MLP neurons of a small language model. Each row is named by its layer, matrix (gate and up: input weights) and neuron, and shows model dimensions 32-95. Each number is 50 + 15 x the weight over its row's rms, rounded and kept within 0 to 99. A neuron's up and down rows have the sign that makes its largest values positive.
Before each neuron's rows, "fires on" lists the tokens most often at its 100 highest values on Wikipedia text that the model never trained on.

fires on: "an", "organ"
L2.gate267:56 54 40 40 28 26 29 60 36 28 23 54 60 54 57 61 39 51 55 68 51 73 66 66 68 32 46 38 46 39 50 21 40 59 67 75 55 50 43 60 78 47 67 72 52 37 25 49 41 64 59 45 51 70 66 71 48 54 62 60 43 52 24 40
L2.up267:30 52 68 56 40 65 21 75 33 66 42 59 57 36 50 54 44 56 62 74 60 61 61 13 41 37 58 39 62 26 58 61 54 55 44 56 28 40 52 39 37 54 38 62 40 45 44 45 34 69 80 31 53 63 35 46 59 49 51 87 36 44 10 60

fires on: "pro", "Pro", "appro"
L2.gate11:59 47 57 53 64 45 57 34 72 50 52 38 45 44 67 52 44 54 42 72 59 69 51 90 42 34 46 51 55 57 36 51 58 52 42 67 41 44 75 46 47 71 53 49 19 70 80 42 35 53 42 58 58 45 46 56 61 49 13 46 48 52 72 55
L2.up11:46 58 53 50 55 44 50 08 72 42 42 28 56 36 73 56 76 50 41 64 57 44 64 71 43 59 66 47 76 59 30 46 70 40 54 65 48 58 59 47 49 44 56 50 27 63 74 41 21 48 74 50 64 38 68 31 77 52 54 33 23 26 67 47

fires on: "–", "rig", "% ", "aug", "Total "
L2.gate113:63 42 38 67 52 55 44 58 38 46 58 58 48 77 37 37 46 42 57 51 72 22 17 70 56 59 62 83 28 63 75 29 64 52 20 52 43 31 32 43 65 50 56 36 35 63 87 35 43 92 35 37 86 39 45 57 71 82 57 55 19 64 57 41
L2.up113:87 39 55 56 57 53 38 60 59 65 65 69 41 75 27 32 46 36 66 78 69 40 23 62 60 53 66 68 35 79 68 28 51 56 21 42 49 27 57 49 50 39 49 25 20 41 71 55 58 74 46 38 57 42 64 64 62 90 60 70 42 43 79 52

fires on: "inter", "wi", "fin", "age ", "mat"
L2.gate254:53 44 70 77 51 76 58 59 44 65 66 53 66 38 66 46 51 59 52 37 41 65 76 59 40 50 36 25 56 51 38 63 63 35 62 71 63 47 53 24 52 48 75 53 42 40 24 60 48 84 41 45 23 42 39 58 31 82 71 50 59 57 40 44
L2.up254:48 43 76 70 57 52 55 60 33 56 73 63 69 28 56 60 43 49 41 38 51 42 75 49 21 55 62 29 76 58 66 85 75 20 56 82 55 71 62 35 48 45 68 61 43 52 34 48 52 65 54 41 22 31 57 37 45 70 53 49 46 63 50 41

fires on: "sing", "lead", "Sing", "ame", "3", "memb"
L2.gate155:45 42 51 44 44 41 37 48 55 55 42 41 86 30 54 48 66 34 57 74 36 39 89 63 37 63 62 59 54 55 52 62 52 44 76 59 53 51 78 74 22 69 68 32 67 56 59 36 56 61 77 58 36 48 61 53 59 49 69 35 58 66 47 39
L2.up155:41 48 80 40 50 54 10 59 41 50 62 39 62 22 56 41 32 73 42 56 37 49 60 56 47 56 58 57 48 79 57 51 49 49 71 43 58 52 69 79 41 89 61 42 73 33 35 42 58 49 55 48 51 42 54 52 34 66 50 26 64 69 18 69

fires on: "===", "==", "===="
L2.gate231:64 54 32 34 90 35 28 57 71 55 39 55 47 27 60 57 38 51 47 47 41 60 60 85 77 51 54 31 41 32 35 53 49 59 80 36 63 63 71 50 44 45 35 75 19 43 28 62 71 39 59 56 61 37 25 59 22 27 62 31 53 69 42 55
L2.up231:21 63 32 40 64 30 46 69 74 14 46 39 66 34 27 46 36 74 54 35 47 15 59 78 64 54 49 50 68 37 73 50 59 50 53 31 48 60 64 56 65 52 43 33 71 99 62 56 51 41 70 45 45 41 71 58 44 59 50 26 63 53 35 67

fires on: "- ", "ans", "aw", "ology", "ood"
L2.gate304:69 55 59 71 55 39 68 45 35 40 46 84 60 63 28 57 71 52 40 67 27 58 23 21 69 32 59 68 51 54 32 29 29 60 52 50 26 46 71 50 51 50 31 61 42 15 44 46 33 46 47 64 61 44 62 44 82 55 39 48 50 24 67 31
L2.up304:57 59 49 68 49 30 75 44 45 31 47 84 65 54 35 61 66 48 38 59 37 69 33 25 62 22 44 54 47 41 42 32 43 50 57 31 35 36 72 42 42 51 42 37 41 17 49 55 34 40 53 61 51 45 67 52 70 54 34 55 53 23 71 41

fires on: "ni", ")", "has ", "–", "adi", "care"
L2.gate282:60 50 49 52 52 57 40 51 80 52 15 73 27 65 26 48 51 55 72 40 75 57 33 54 96 60 52 35 60 23 54 43 74 54 59 48 34 48 65 69 56 37 11 78 41 52 70 53 77 41 37 78 48 30 85 59 44 55 48 76 59 36 60 72
L2.up282:45 47 45 37 23 71 40 56 65 50 64 52 56 30 35 61 27 71 54 48 64 65 45 51 55 46 47 66 63 53 48 80 59 40 60 46 43 65 47 55 55 61 30 50 39 78 56 57 51 34 68 65 47 53 45 52 78 59 51 68 33 74 41 78

fires on: "that ", ": "
L2.gate293:62 28 20 72 43 44 64 70 54 40 64 63 48 42 55 45 60 39 38 63 79 67 24 50 52 68 46 37 29 57 83 53 36 54 48 57 51 25 34 40 80 63 62 43 52 39 43 66 65 31 40 45 37 70 64 36 56 59 57 60 24 76 46 68
L2.up293:61 15 51 54 45 61 43 59 55 57 65 47 50 49 59 36 39 76 41 61 43 26 56 11 58 29 57 72 33 29 50 28 55 52 40 71 41 51 75 52 41 42 41 50 51 35 34 55 60 43 69 60 32 63 47 37 78 68 49 27 47 50 66 67

fires on: "par", "Par", "mul", "- "
L2.gate142:52 57 79 80 30 29 37 55 29 63 35 46 59 51 28 55 31 64 42 48 51 26 77 53 20 22 62 66 64 43 62 40 26 70 43 30 36 63 56 73 56 21 57 61 17 48 19 35 37 46 54 55 63 40 49 74 51 48 45 52 57 47 58 53
L2.up142:37 54 68 58 48 47 31 58 65 69 33 33 72 30 36 51 48 59 25 53 37 39 51 60 66 60 53 85 37 46 42 56 54 80 54 39 46 66 76 72 28 25 75 41 07 46 14 35 46 41 59 56 37 45 43 86 60 57 66 58 44 49 59 45

fires on: "high", "ind", "larg", "ax", "long", "eded "
L2.gate151:46 54 56 90 56 53 64 35 16 46 71 78 70 33 61 59 62 66 70 78 72 57 43 52 67 85 37 62 55 41 64 38 58 63 52 60 61 49 64 34 54 24 50 47 42 42 47 34 75 13 62 17 43 20 57 92 20 53 60 56 48 58 42 56
L2.up151:29 58 49 38 38 18 49 29 58 80 43 58 68 60 42 40 32 50 54 59 54 63 62 64 57 48 25 58 48 51 46 48 51 52 27 51 20 44 34 41 40 64 61 44 50 69 47 55 41 38 37 77 72 61 36 11 59 11 36 77 63 33 70 65

fires on: "aw", "Aw", ".", "them"
L2.gate275:42 31 27 43 69 46 76 53 34 48 48 42 65 58 60 54 47 35 39 33 30 63 49 52 67 34 72 60 54 64 50 34 71 29 56 51 48 67 76 48 61 54 48 65 43 42 54 50 58 27 75 45 47 66 56 62 58 44 39 50 16 48 82 65
L2.up275:45 42 24 52 62 60 69 52 46 52 58 38 75 62 45 77 38 33 65 57 30 67 68 52 38 40 69 47 63 53 48 28 74 23 65 71 55 58 84 49 39 52 67 54 47 51 34 60 56 43 77 45 28 58 44 55 44 50 39 44 12 42 72 51